Part of a small language model's weights.
Size: 14 layers, width 256, 2 heads of 128, MLP 704 SwiGLU, vocabulary 8192, 15.4M parameters.
Architecture: RMSNorm before each block, rotary positions, untied embeddings.
MLP neurons of a small language model. Each row is named by its layer, matrix (gate and up: input weights) and neuron, and shows model dimensions 160-255. Each number is 200 + 20 x the weight over its row's rms, rounded and kept within 0 to 999. A neuron's up and down rows have the sign that makes its largest values positive.
After each neuron's rows, "fires on" lists the tokens most often at its 100 highest values on Wikipedia text that the model never trained on.

L2.gate215,254,188,228,227,173,203,230,170,196,222,199,207,211,195,178,193,238,210,167,232,228,205,212,190,182,176,220,209,178,209,165,187,220,198,195,216,176,212,246,222,181,201,193,166,192,191,195,213,202,173,209,240,188,210,189,214,151,223,196,199,189,230,174,235,204,226,202,196,197,235,196,214,192,181,190,192,219,185,184,200,188,192,175,206,212,227,184,206,181,186,207,174,224,211,188,211
L2.up215,146,188,198,192,207,180,138,173,150,194,190,170,213,178,177,190,210,182,179,204,202,216,181,140,211,175,177,216,190,204,213,210,174,207,212,208,205,192,237,180,198,150,177,200,209,221,194,190,202,195,228,201,208,178,157,175,203,188,212,209,210,163,193,211,208,202,209,206,203,204,206,185,203,236,193,187,204,167,197,206,207,230,199,195,205,188,191,200,211,182,180,233,209,205,209,200
fires on: " can", " will", " or", "The", " could"

L5.gate499,200,197,232,198,198,176,187,198,217,214,157,155,163,224,208,171,213,168,218,179,196,181,196,192,225,162,226,203,202,187,202,192,255,182,212,217,192,187,202,195,172,202,211,172,196,207,188,206,192,222,206,241,191,193,202,194,210,189,228,174,194,175,201,161,182,197,218,207,186,201,212,206,183,207,182,227,197,205,216,194,206,203,199,187,169,243,222,184,190,212,198,193,190,201,180,195
L5.up499,241,185,198,181,226,185,207,176,196,203,216,206,182,194,207,192,171,176,205,210,238,197,175,188,212,186,205,179,208,201,193,180,191,237,171,169,218,212,183,195,205,195,163,199,223,197,217,234,222,210,213,209,199,206,167,197,191,208,233,192,195,219,203,219,204,192,214,176,193,206,188,205,216,205,222,187,168,233,189,211,238,223,188,206,233,169,217,204,209,219,192,199,201,204,177,223
fires on: "t", " Th", "g", " include", "sc", " like"

L2.gate305,220,185,204,225,234,205,216,192,197,219,201,199,185,171,211,209,213,174,226,231,185,151,187,197,210,180,223,220,196,187,208,195,179,230,158,195,202,186,215,220,221,203,216,212,199,235,212,215,219,226,191,151,209,201,198,183,189,178,191,230,221,201,206,210,185,193,201,193,214,234,211,213,199,204,178,172,255,183,158,185,223,175,184,169,223,221,194,229,201,213,185,192,142,176,192,213
L2.up305,182,172,194,185,225,191,175,189,200,178,187,180,211,169,196,210,214,176,193,220,196,213,220,223,210,156,158,191,199,166,190,190,178,201,199,198,199,218,238,208,202,198,212,205,228,212,200,205,231,229,223,182,162,196,195,217,177,196,181,205,232,199,238,222,197,186,199,168,168,209,203,238,170,226,201,205,223,169,165,216,223,209,184,180,187,168,186,173,200,210,222,204,181,198,220,187
fires on: " is", ".", " are"

L10.gate109,216,219,214,192,229,212,209,182,210,211,186,195,204,201,179,214,198,204,173,211,209,188,216,207,203,236,203,195,233,205,231,178,218,193,192,205,209,220,215,167,185,248,216,206,193,208,227,194,191,210,193,205,206,172,208,208,202,193,194,186,230,175,212,201,234,216,199,127,202,206,191,219,231,175,228,137,186,204,202,216,180,165,210,181,194,210,187,179,221,227,186,197,218,214,229,217
L10.up109,178,186,224,178,198,212,189,226,188,175,165,248,195,190,210,190,197,210,170,167,205,181,189,216,217,218,205,213,211,202,215,210,195,231,226,220,191,163,161,208,231,173,188,226,238,221,180,229,188,187,196,219,196,221,216,185,218,225,217,190,171,205,199,218,196,197,197,200,207,204,177,218,236,208,215,169,211,179,183,201,212,163,195,196,184,202,226,217,208,179,195,213,180,190,170,214
fires on: " |", ";", " L"

L6.gate237,194,188,215,191,215,196,176,178,188,226,199,210,225,215,174,200,216,185,200,164,204,198,190,233,194,174,210,246,165,178,187,201,180,181,167,211,198,246,233,201,188,202,179,204,173,252,192,210,209,210,201,226,204,164,175,228,187,212,172,184,222,203,226,170,192,207,201,192,208,224,193,185,189,181,181,200,223,197,215,202,224,186,213,201,200,187,194,210,184,215,212,210,183,221,217,139
L6.up237,202,185,229,194,171,226,230,203,202,182,198,153,181,205,194,192,248,179,176,170,202,197,224,210,208,229,227,187,185,186,196,209,211,198,178,206,154,194,188,197,190,233,202,212,200,207,186,216,200,197,191,194,213,222,188,184,235,190,195,188,203,218,191,185,208,205,159,168,200,214,215,146,170,222,218,208,194,216,195,218,173,203,191,190,180,147,166,229,159,218,190,153,213,228,175,185
fires on: "=", " at", " in", " to", " during"

L2.gate392,208,222,220,213,207,164,233,176,165,205,215,185,222,178,237,228,197,219,182,199,196,185,222,222,219,190,201,199,178,213,202,236,187,233,181,192,183,236,218,189,218,178,222,228,205,206,168,190,202,225,186,203,202,173,201,156,201,208,201,194,206,203,231,207,174,211,212,214,185,190,268,242,198,209,186,191,202,199,209,168,212,189,191,188,187,224,200,187,215,186,194,170,165,196,214,219
L2.up392,239,201,190,175,215,174,215,191,204,181,214,147,213,182,222,218,211,190,210,230,169,172,246,210,218,177,193,212,170,208,194,219,224,196,207,234,206,207,210,219,189,184,179,180,184,230,206,223,192,197,212,211,164,186,184,206,163,210,193,204,208,168,195,235,198,168,215,208,220,211,206,188,200,188,213,194,202,174,214,195,217,255,239,185,193,202,187,240,191,166,211,195,205,154,179,166
fires on: " they", " They", " their", " also", "ci"

L11.gate419,175,165,168,192,184,210,203,229,224,210,225,195,185,205,181,177,193,190,209,185,160,186,220,193,220,176,209,197,206,220,203,191,176,239,179,159,175,224,213,214,204,170,202,217,165,189,223,227,173,193,235,178,195,200,205,229,176,198,232,176,206,196,198,204,202,162,195,195,217,222,230,227,219,194,160,201,194,241,220,185,173,201,161,196,198,201,166,201,179,193,214,216,214,219,193,203
L11.up419,211,157,192,205,174,208,220,180,183,206,231,250,203,205,234,223,213,187,231,199,214,203,199,229,236,205,208,199,215,220,163,199,197,182,202,174,189,207,192,179,225,214,222,214,207,189,160,181,170,228,204,188,212,218,195,199,171,191,215,216,190,202,229,164,220,188,211,189,222,183,211,221,228,197,211,196,205,190,244,195,222,217,175,161,171,225,173,171,184,218,212,213,209,182,199,230
fires on: ".", " \"", " over", " for", " in", " but"

L2.gate153,174,205,170,200,236,211,188,220,214,185,173,203,253,221,196,218,217,204,199,178,185,188,188,202,206,157,198,190,215,216,220,201,207,203,202,212,177,202,181,219,193,201,227,206,229,234,197,233,177,207,213,219,178,176,172,184,171,199,205,184,197,186,208,203,174,178,233,191,166,235,213,226,216,191,197,202,212,223,210,247,211,228,177,204,196,198,193,193,187,177,196,234,206,207,200,216
L2.up153,190,240,198,203,205,221,207,198,222,220,188,224,202,213,191,190,224,207,222,187,192,186,177,241,209,181,217,227,194,209,212,221,205,199,188,216,213,194,193,212,199,206,243,199,223,244,217,203,178,218,184,224,187,196,185,166,199,190,205,182,225,223,220,175,191,191,223,201,219,252,190,224,192,194,188,193,206,207,206,188,202,191,174,199,166,221,207,210,181,160,171,212,172,217,161,215
fires on: "\n\n", ".", ",", "ations", ":"

L2.gate197,184,228,202,184,193,168,235,201,193,176,204,188,209,179,207,173,193,170,203,220,211,194,232,192,236,158,214,225,181,186,210,217,132,208,207,216,202,212,206,208,225,221,188,216,229,215,181,194,197,211,192,187,198,216,177,199,219,193,217,185,180,202,218,205,164,205,200,207,213,196,204,204,204,177,164,183,193,210,208,167,226,228,203,184,168,237,206,211,173,199,218,221,183,218,209,201
L2.up197,158,178,181,201,217,202,210,204,205,232,237,201,199,194,198,197,199,211,206,213,201,198,206,218,225,208,172,214,193,228,220,154,213,206,147,197,209,188,185,199,183,198,207,188,180,219,215,196,180,215,194,199,180,252,163,192,176,180,234,215,177,189,211,183,261,204,207,180,204,200,183,196,176,198,193,172,200,193,168,221,234,216,186,178,239,175,207,210,204,207,204,160,219,182,178,171
fires on: " he", " they", " They", " as"

L4.gate503,236,186,204,183,224,178,230,172,219,210,220,177,199,188,190,196,190,207,199,191,198,179,228,172,226,205,184,239,174,186,174,191,211,193,179,209,175,177,201,182,201,218,178,186,151,211,252,238,195,221,186,191,195,219,201,211,190,176,170,212,201,235,196,177,151,243,192,245,218,215,203,197,205,178,177,198,225,177,190,201,178,179,206,182,206,207,193,214,174,179,195,189,180,162,186,206
L4.up503,195,178,213,200,179,206,170,183,219,208,185,205,208,178,226,222,194,196,205,242,197,223,186,238,165,204,201,187,195,205,216,208,211,180,181,180,197,225,178,202,199,221,177,219,197,197,225,183,197,187,208,228,237,162,209,226,176,241,208,186,190,241,208,181,201,186,227,166,192,201,251,186,176,193,220,177,189,186,185,201,266,183,230,217,202,200,179,182,210,215,196,214,187,185,214,201
fires on: "=", "ad", "d", " |"

L2.gate345,190,192,228,228,221,225,209,198,225,235,186,209,218,207,182,194,223,191,190,167,213,192,198,191,185,191,199,219,188,198,187,171,202,225,211,217,177,196,222,203,205,207,201,164,206,231,202,194,210,248,218,212,199,227,201,183,190,180,153,183,211,228,213,165,174,188,182,188,172,220,160,202,197,228,190,207,220,199,199,202,236,213,202,147,211,190,182,200,207,184,205,186,185,193,198,207
L2.up345,179,193,206,218,224,210,216,189,212,193,198,198,170,223,198,226,210,182,201,194,186,163,168,226,167,207,180,206,181,204,163,204,189,227,185,203,208,179,240,163,229,198,221,187,209,192,204,186,195,231,150,202,209,224,197,212,203,211,188,195,190,225,211,163,181,201,166,157,213,246,188,181,190,200,201,197,171,210,198,198,229,202,219,181,196,197,175,174,203,177,179,215,200,198,162,221
fires on: "=", "\n"

L5.gate471,200,190,188,173,222,209,193,182,212,236,212,200,202,182,214,219,223,178,252,250,215,189,185,197,180,174,210,196,167,221,188,183,208,189,152,232,245,224,229,210,210,191,214,214,190,211,192,189,193,199,196,176,193,190,176,220,189,189,205,207,208,200,210,223,214,191,200,200,196,230,207,215,198,181,169,174,212,243,174,203,206,176,195,209,217,228,225,213,199,191,166,177,178,203,224,219
L5.up471,181,193,170,174,170,201,226,222,169,200,238,163,173,196,214,192,222,170,200,229,188,205,205,183,263,169,196,183,185,187,194,194,184,201,205,199,238,203,224,195,234,235,206,205,244,206,186,181,165,196,165,200,207,191,210,207,175,211,197,222,201,245,187,184,230,186,194,214,195,212,186,209,231,199,189,173,204,193,171,199,207,217,183,195,206,172,190,180,150,197,187,205,198,182,230,181
fires on: ".", " while", "\""

L5.gate436,205,219,166,201,181,253,190,209,189,235,194,200,227,229,196,209,171,229,198,180,191,197,203,217,217,208,181,172,245,212,177,204,206,185,187,201,236,211,196,205,178,165,232,161,225,212,274,187,208,180,203,202,196,211,185,198,191,188,196,218,230,188,196,201,154,205,219,167,208,211,219,187,218,233,185,193,212,199,175,203,200,218,221,248,176,212,183,211,206,218,214,233,212,180,169,204
L5.up436,199,167,197,182,219,224,186,173,246,208,186,224,204,174,218,198,207,185,190,223,235,210,191,220,219,182,220,201,161,199,187,200,175,155,221,194,181,169,173,204,207,163,198,192,171,228,209,207,231,220,213,204,222,212,199,208,172,162,200,194,187,156,206,203,208,183,212,175,210,224,227,194,216,202,198,230,179,202,203,191,234,192,189,232,227,221,192,182,190,211,180,216,188,226,196,207
fires on: "us", "ing", "le", "s", "ident", "ba"

L6.gate333,224,187,203,213,200,185,201,173,212,181,178,197,198,152,208,194,221,216,219,225,204,220,190,182,185,211,177,205,162,185,181,186,212,190,216,202,233,207,245,185,212,195,214,208,211,229,209,200,228,201,146,178,183,206,190,202,213,228,187,221,188,203,217,176,174,225,206,193,198,206,201,189,217,164,215,187,200,164,213,184,220,165,176,178,179,218,205,204,211,197,197,166,192,208,246,169
L6.up333,231,226,252,230,214,191,207,186,185,224,200,183,198,187,195,211,190,210,199,194,194,201,168,192,178,180,224,184,201,215,178,229,208,202,180,215,210,196,216,193,196,202,218,215,217,200,199,209,203,223,163,210,225,198,157,200,222,196,165,203,236,150,218,238,238,196,146,223,206,203,207,198,190,180,236,191,208,208,207,211,166,200,194,215,219,218,191,174,225,164,238,145,185,214,194,184
fires on: ")", ",", "s", " has", ";", " will"

L5.gate658,197,216,208,217,209,177,195,159,197,202,178,179,216,178,193,201,239,184,222,210,183,181,214,187,160,191,177,200,184,234,188,201,209,200,178,232,232,212,177,205,211,154,202,208,186,213,194,204,242,192,207,179,187,166,140,194,183,162,200,243,213,223,206,214,203,189,207,172,193,223,216,202,213,193,193,217,224,187,180,199,204,141,165,190,225,183,220,191,218,196,177,184,172,165,197,230
L5.up658,178,194,163,212,202,177,226,196,198,210,221,186,216,181,197,198,196,205,222,188,167,194,186,219,206,188,186,195,172,204,186,211,209,214,204,217,225,209,211,201,252,207,228,232,215,241,172,222,186,190,176,205,245,175,218,218,190,161,186,203,196,190,200,217,184,203,210,187,193,212,185,243,239,190,171,235,185,171,167,205,200,233,185,208,218,172,196,193,182,179,182,204,198,197,210,216
fires on: "."

L6.gate624,235,222,204,232,211,193,218,204,188,195,219,198,186,167,211,206,223,191,234,209,186,188,187,228,221,170,212,194,199,198,176,197,212,226,180,241,242,208,200,178,204,178,196,203,194,193,219,206,214,205,194,179,227,167,188,209,224,191,212,229,221,179,206,164,201,174,228,194,208,233,216,178,230,184,212,190,224,180,201,192,230,219,175,199,174,169,180,189,180,181,181,198,188,166,175,168
L6.up624,225,216,225,224,199,186,217,205,211,203,147,213,205,176,215,160,221,178,238,197,207,186,177,221,200,205,178,209,205,208,191,206,187,206,153,256,219,201,248,198,172,192,195,244,195,174,192,221,202,218,219,147,198,207,185,209,233,173,208,233,205,163,199,200,206,206,216,209,186,220,188,195,204,207,224,206,218,188,169,227,233,207,196,184,192,190,185,221,198,178,205,182,174,164,200,175
fires on: ",", ")"

L3.gate548,248,155,186,205,194,203,224,190,217,253,195,206,200,213,206,191,210,220,173,183,180,215,190,186,209,174,174,176,178,196,201,181,235,207,190,218,188,219,245,185,180,206,203,163,186,210,219,193,157,189,196,218,213,185,206,210,202,200,211,205,192,217,198,186,198,198,199,168,207,222,242,202,176,242,206,195,198,207,191,200,218,207,191,196,179,212,175,222,188,188,192,212,203,206,196,219
L3.up548,248,216,179,250,195,207,206,190,188,201,189,189,180,196,174,207,162,232,203,216,226,246,190,237,194,211,211,162,183,192,198,212,188,189,189,203,200,148,169,184,179,191,186,220,222,217,210,215,232,198,232,170,197,228,197,203,212,203,229,165,194,202,177,203,206,192,211,159,189,207,198,197,161,152,229,178,183,192,189,204,220,214,215,183,207,233,193,225,221,199,159,205,203,207,222,240
fires on: "s", "ing", "ed", "t", "le", "g"

L10.gate333,203,225,212,239,168,201,179,198,199,202,212,208,168,171,218,214,227,243,166,209,193,190,214,192,215,210,179,236,176,176,209,219,190,199,164,200,232,177,217,174,162,185,219,200,180,199,210,196,196,194,211,170,207,215,205,216,201,200,193,205,204,212,205,188,226,186,211,211,218,217,172,197,196,190,151,176,197,251,208,186,180,189,221,207,171,191,184,215,176,199,181,191,232,188,195,198
L10.up333,182,213,237,188,179,241,201,226,190,174,197,187,179,168,177,201,189,188,157,195,213,177,206,196,211,210,224,168,217,185,222,173,205,168,222,175,193,236,185,179,187,176,206,216,211,198,185,160,218,216,187,237,215,161,179,171,189,232,170,184,203,177,163,216,172,219,174,196,187,188,175,192,190,186,181,172,209,193,171,214,235,147,211,196,232,213,197,204,207,171,189,225,224,168,210,213
fires on: "|", ";", " |", "og"

L2.gate109,197,218,215,202,196,209,209,225,178,212,238,192,175,202,200,248,228,188,202,175,210,210,206,219,214,189,162,212,189,196,210,173,187,186,182,190,253,203,217,147,197,192,194,196,181,174,208,184,199,188,174,215,185,243,214,214,184,232,174,174,224,200,191,166,163,233,193,210,222,175,202,162,172,225,213,184,183,217,216,187,195,185,213,192,202,227,204,179,184,241,183,194,210,212,227,182
L2.up109,214,212,196,198,201,203,193,211,186,181,230,161,180,184,219,185,227,200,174,186,221,195,210,239,208,225,217,177,209,184,200,174,200,225,178,199,218,184,212,221,197,193,188,221,199,174,190,201,219,198,192,197,192,225,210,204,176,163,190,208,187,194,197,234,195,233,211,183,183,168,205,225,193,162,198,148,175,192,204,199,183,178,228,198,222,189,203,190,194,187,200,182,259,178,202,200
fires on: "|", " |"

L10.gate82,194,218,190,204,175,196,214,215,171,187,181,181,244,176,212,180,205,182,202,176,159,191,192,164,180,171,211,262,177,193,182,199,190,182,178,196,215,166,210,195,217,182,208,228,203,192,226,204,182,211,176,195,205,211,225,194,210,224,234,216,167,202,195,183,181,192,202,187,209,211,211,188,186,202,153,210,197,189,212,203,226,175,180,170,197,192,185,206,205,181,227,205,163,202,209,213
L10.up82,219,244,185,183,227,218,233,209,183,162,237,207,203,185,225,198,203,191,189,208,199,199,227,207,174,163,207,200,193,184,202,220,221,193,189,186,227,208,215,213,213,190,211,217,221,194,165,204,193,206,195,212,189,197,209,196,202,222,188,217,182,221,185,191,182,203,214,202,206,203,230,178,211,212,183,193,203,180,228,219,248,137,223,183,236,193,195,176,194,186,205,164,175,210,211,205
fires on: ",", " or", " and", " with"

L4.gate90,234,202,184,216,204,182,216,211,202,179,188,191,202,179,202,199,210,200,224,209,206,202,189,202,197,195,189,231,193,228,169,200,207,161,159,197,208,201,154,207,187,198,215,198,164,200,216,221,213,230,211,218,217,163,143,184,143,195,181,197,217,246,193,215,223,230,218,166,197,204,222,213,213,204,195,201,222,214,176,215,189,182,206,200,220,214,193,201,201,196,197,191,158,166,218,218
L4.up90,214,198,194,191,187,197,214,183,152,204,236,176,215,180,225,210,223,194,255,185,183,169,190,181,233,198,198,176,180,192,192,199,206,196,181,233,219,203,217,129,232,180,209,199,199,202,156,223,213,191,184,192,201,164,172,220,175,189,211,219,179,228,214,191,201,205,232,185,223,227,225,209,209,190,198,207,200,186,176,174,226,231,189,228,181,199,180,186,171,213,169,215,181,200,235,224
fires on: ".", ";", " as"

L10.gate227,198,210,206,175,210,229,228,234,186,193,176,206,210,153,198,180,192,183,236,184,221,188,142,208,190,194,212,226,204,176,196,179,227,167,197,205,212,184,177,184,255,196,181,176,202,190,185,190,207,184,180,196,211,218,211,186,211,204,209,223,198,157,203,177,191,219,198,175,217,197,195,211,211,186,196,168,213,198,208,189,216,188,203,172,215,231,206,232,230,194,216,219,201,164,191,233
L10.up227,229,211,184,197,179,196,215,192,222,231,217,238,190,219,221,207,200,177,212,208,205,185,202,217,193,227,190,218,221,170,177,213,204,179,192,204,208,213,188,184,189,203,202,169,194,209,199,206,162,187,213,229,229,210,193,213,222,203,215,216,199,190,171,214,177,210,226,190,208,203,224,159,179,207,168,187,211,227,213,212,212,164,221,179,189,216,157,197,185,202,234,194,171,179,235,192
fires on: ",", " and"

L6.gate634,170,220,198,228,229,226,212,193,178,184,217,179,182,236,202,225,192,192,181,204,169,177,195,180,224,235,184,195,190,222,265,221,213,230,170,205,206,214,200,185,195,234,202,234,213,177,194,202,171,195,212,194,200,205,196,189,180,224,180,188,200,223,218,206,164,209,194,160,182,221,206,218,179,214,234,205,209,220,207,203,202,198,224,214,195,193,207,218,213,162,214,179,189,239,202,225
L6.up634,190,209,191,182,182,200,173,199,173,194,200,179,181,169,186,217,200,210,182,165,193,194,189,186,195,222,195,183,200,181,179,223,192,188,244,165,189,204,185,178,167,214,212,177,217,219,203,200,175,169,190,196,203,214,187,185,233,196,211,217,178,183,214,210,218,221,197,189,203,210,200,215,197,205,194,173,222,178,175,198,222,139,172,178,225,204,208,214,168,188,198,200,210,242,193,246
fires on: " |"

L11.gate166,192,180,229,217,212,191,207,182,198,194,206,200,197,186,228,173,157,194,193,184,196,186,208,186,196,222,184,235,199,210,174,228,211,197,198,208,210,220,236,201,216,213,202,193,220,172,205,238,201,250,158,201,182,211,216,195,171,216,192,216,224,231,179,175,174,220,171,200,221,219,212,188,200,188,196,217,159,198,198,211,185,217,187,205,205,207,219,216,229,212,197,168,215,209,209,211
L11.up166,185,219,210,213,177,152,187,183,201,217,175,184,191,169,235,211,207,200,177,250,163,200,209,195,174,181,190,230,170,199,159,216,164,174,203,175,200,177,210,185,180,208,219,201,201,173,212,209,184,190,208,219,212,204,220,173,173,193,180,182,229,188,199,200,191,166,191,201,203,188,223,227,219,227,183,186,218,211,195,179,226,162,228,187,219,202,200,169,207,159,185,177,167,152,185,204
fires on: " |"

L10.gate168,217,200,222,184,203,196,201,209,222,150,175,211,182,218,207,177,228,182,194,182,197,209,161,205,171,184,182,222,209,201,218,161,211,226,226,207,173,199,221,200,210,164,199,206,233,175,188,213,187,219,211,219,243,219,168,185,213,181,194,185,215,230,211,155,214,229,208,171,187,212,250,201,235,215,206,224,201,235,215,206,220,167,219,179,184,211,161,235,192,181,179,197,190,169,168,188
L10.up168,217,195,192,209,192,211,206,229,202,183,192,200,260,209,208,229,199,200,176,204,169,174,178,191,240,190,203,206,210,187,177,213,207,211,177,209,204,202,176,139,201,221,187,223,208,210,195,231,237,221,184,226,201,237,188,215,198,187,211,204,216,179,185,175,203,200,211,183,215,253,210,219,173,199,214,156,185,205,163,184,215,185,230,196,159,180,181,187,174,188,217,215,179,199,205,196
fires on: " |", ";", "\n", ":", "|"

L2.gate407,229,204,208,193,164,198,186,185,215,188,216,219,200,132,188,204,193,205,182,221,222,179,220,187,169,176,199,230,187,199,191,216,209,198,194,174,221,165,235,234,199,202,189,182,206,202,209,206,182,184,228,216,227,168,171,204,198,178,188,198,174,177,168,244,210,226,207,183,197,203,210,221,203,186,181,227,204,196,181,193,214,188,212,206,235,174,238,231,208,164,202,171,203,191,162,174
L2.up407,225,201,197,204,209,168,187,206,165,210,195,171,209,187,197,221,205,201,245,186,238,201,154,184,186,210,212,176,210,192,224,193,173,205,206,218,214,186,221,196,203,209,218,232,227,205,176,195,183,214,172,200,219,218,189,187,193,154,199,205,190,178,230,214,227,188,169,240,237,196,228,215,200,219,192,238,200,209,161,187,203,233,209,205,176,201,214,194,180,189,206,197,205,210,200,215
fires on: " would", " can", " ar", " could", " may", " al"

L5.gate361,204,194,166,223,203,174,180,145,210,202,189,166,183,196,182,202,227,190,197,189,213,151,206,186,203,203,183,203,168,210,152,207,188,200,157,219,203,202,182,191,221,215,197,182,223,206,199,192,211,195,223,216,192,211,165,229,192,186,212,188,241,264,211,224,221,224,199,170,216,195,216,250,227,215,189,200,219,162,189,177,200,187,202,180,211,209,201,201,197,175,173,195,168,211,201,230
L5.up361,163,202,186,206,221,183,187,205,222,205,224,211,205,183,210,200,206,194,207,198,190,218,201,203,186,187,190,187,193,183,191,239,194,218,181,197,218,209,196,209,206,198,215,220,232,204,167,209,196,240,204,211,195,182,187,200,156,180,230,243,173,176,213,183,234,159,196,197,196,193,203,242,201,202,212,205,232,185,159,193,196,212,204,186,252,231,194,176,173,198,205,186,179,199,245,209
fires on: " and", " as", ";", " but", " so"

L5.gate523,199,154,225,207,195,188,183,184,200,185,187,145,171,196,226,187,184,235,215,198,187,163,191,201,215,187,212,206,200,209,219,193,223,215,193,204,183,174,184,218,205,193,205,184,233,190,202,200,236,181,210,198,201,240,241,196,219,198,160,186,218,201,211,195,191,221,173,175,198,222,229,181,191,216,202,180,214,200,227,228,224,177,146,150,247,203,215,231,200,202,199,189,181,189,211,225
L5.up523,217,210,181,181,207,189,232,202,215,205,230,194,219,183,215,229,208,189,196,184,184,208,175,196,184,171,202,217,208,172,221,211,261,223,194,187,197,219,202,191,212,189,230,199,210,210,183,200,205,191,162,197,209,221,202,156,191,179,205,181,172,184,185,193,205,188,200,177,218,207,209,216,222,177,202,227,215,175,206,181,224,197,208,194,230,195,253,218,203,192,194,204,197,183,156,182
fires on: " to", " could", " =", "\n ", " can"

L4.gate370,171,201,190,182,202,173,203,202,201,183,201,185,192,199,189,214,183,195,242,198,184,204,199,181,202,195,164,198,207,216,154,202,232,201,189,211,175,197,178,207,223,230,213,183,182,217,180,218,221,227,176,224,142,185,158,198,193,209,207,179,195,164,236,174,176,219,182,172,215,209,199,176,220,191,213,272,202,209,207,221,186,188,219,200,188,200,211,154,193,162,195,231,234,207,195,210
L4.up370,187,225,207,204,192,191,185,211,191,203,204,209,217,191,160,208,142,183,208,205,171,206,206,216,183,174,214,212,207,221,161,167,212,227,197,191,189,213,149,206,170,201,234,212,174,200,215,204,198,207,215,235,184,232,211,228,210,191,237,183,205,184,185,171,202,212,159,182,206,218,204,206,184,205,237,231,196,216,204,209,224,201,200,184,210,186,204,178,192,176,208,228,222,192,159,206
fires on: "\n\n", ".", "\n", ","

L2.gate308,200,212,228,189,183,201,210,212,215,239,230,220,157,221,197,222,200,199,220,187,208,217,181,239,208,174,220,209,166,215,167,190,194,205,200,214,200,168,231,176,203,172,219,174,178,172,181,203,184,238,152,217,227,207,190,187,210,207,215,216,190,246,207,163,193,200,180,172,206,194,185,195,180,183,206,200,188,190,178,179,221,185,218,175,183,208,209,191,209,185,193,175,156,212,204,221
L2.up308,214,216,238,194,203,229,201,187,195,227,178,193,186,239,189,226,212,248,200,166,200,188,188,206,183,184,212,211,201,222,161,180,168,200,215,239,202,194,204,189,192,176,226,212,192,192,199,209,193,234,214,223,214,203,203,186,207,203,211,197,207,204,223,196,191,185,192,171,159,231,190,232,188,216,191,168,220,174,194,222,235,202,189,169,226,199,168,200,216,201,188,188,204,204,188,213
fires on: "\n", ",", " (", ":", "ls"

L6.gate455,218,183,197,222,196,180,184,185,192,210,166,162,193,204,208,200,179,235,227,202,180,193,215,227,162,171,190,215,194,236,173,207,220,182,178,204,197,193,230,215,222,199,200,178,193,218,213,206,192,193,227,227,202,222,219,215,161,204,177,158,224,221,215,162,192,204,195,191,189,222,192,179,190,240,182,181,214,199,233,226,249,142,201,191,205,161,218,196,190,187,214,175,165,215,220,211
L6.up455,190,204,205,213,177,208,187,212,202,202,210,183,210,193,214,220,234,207,202,214,191,188,209,209,213,204,189,236,209,200,188,190,211,213,194,210,222,199,249,158,231,166,230,225,231,189,210,206,221,190,173,208,169,211,205,196,211,183,204,220,212,185,200,176,200,253,176,171,212,231,191,162,179,214,197,173,201,198,188,206,212,199,231,172,223,164,219,212,158,203,194,192,207,181,180,217
fires on: "="

L10.gate348,236,188,216,205,216,163,186,189,203,204,179,199,202,194,201,214,229,201,214,185,192,200,199,191,232,214,187,191,176,227,199,189,197,181,197,206,227,195,223,200,196,155,214,249,220,218,193,178,190,194,204,178,178,176,194,203,200,171,213,216,182,174,216,167,191,217,228,165,180,203,182,208,224,201,167,186,224,190,181,190,210,209,209,188,199,182,213,209,204,201,152,168,197,178,205,203
L10.up348,194,186,176,221,215,164,193,201,213,174,196,190,214,213,233,200,219,197,221,213,196,215,182,196,218,207,195,182,195,221,185,221,187,222,194,212,230,194,236,170,238,198,216,197,194,188,184,225,213,243,188,193,192,213,220,177,193,149,230,214,196,193,190,211,194,202,188,211,239,209,208,209,223,195,194,180,207,202,212,172,201,195,215,174,213,220,180,207,176,187,201,188,173,201,231,188
fires on: ",", ";", " and", " he"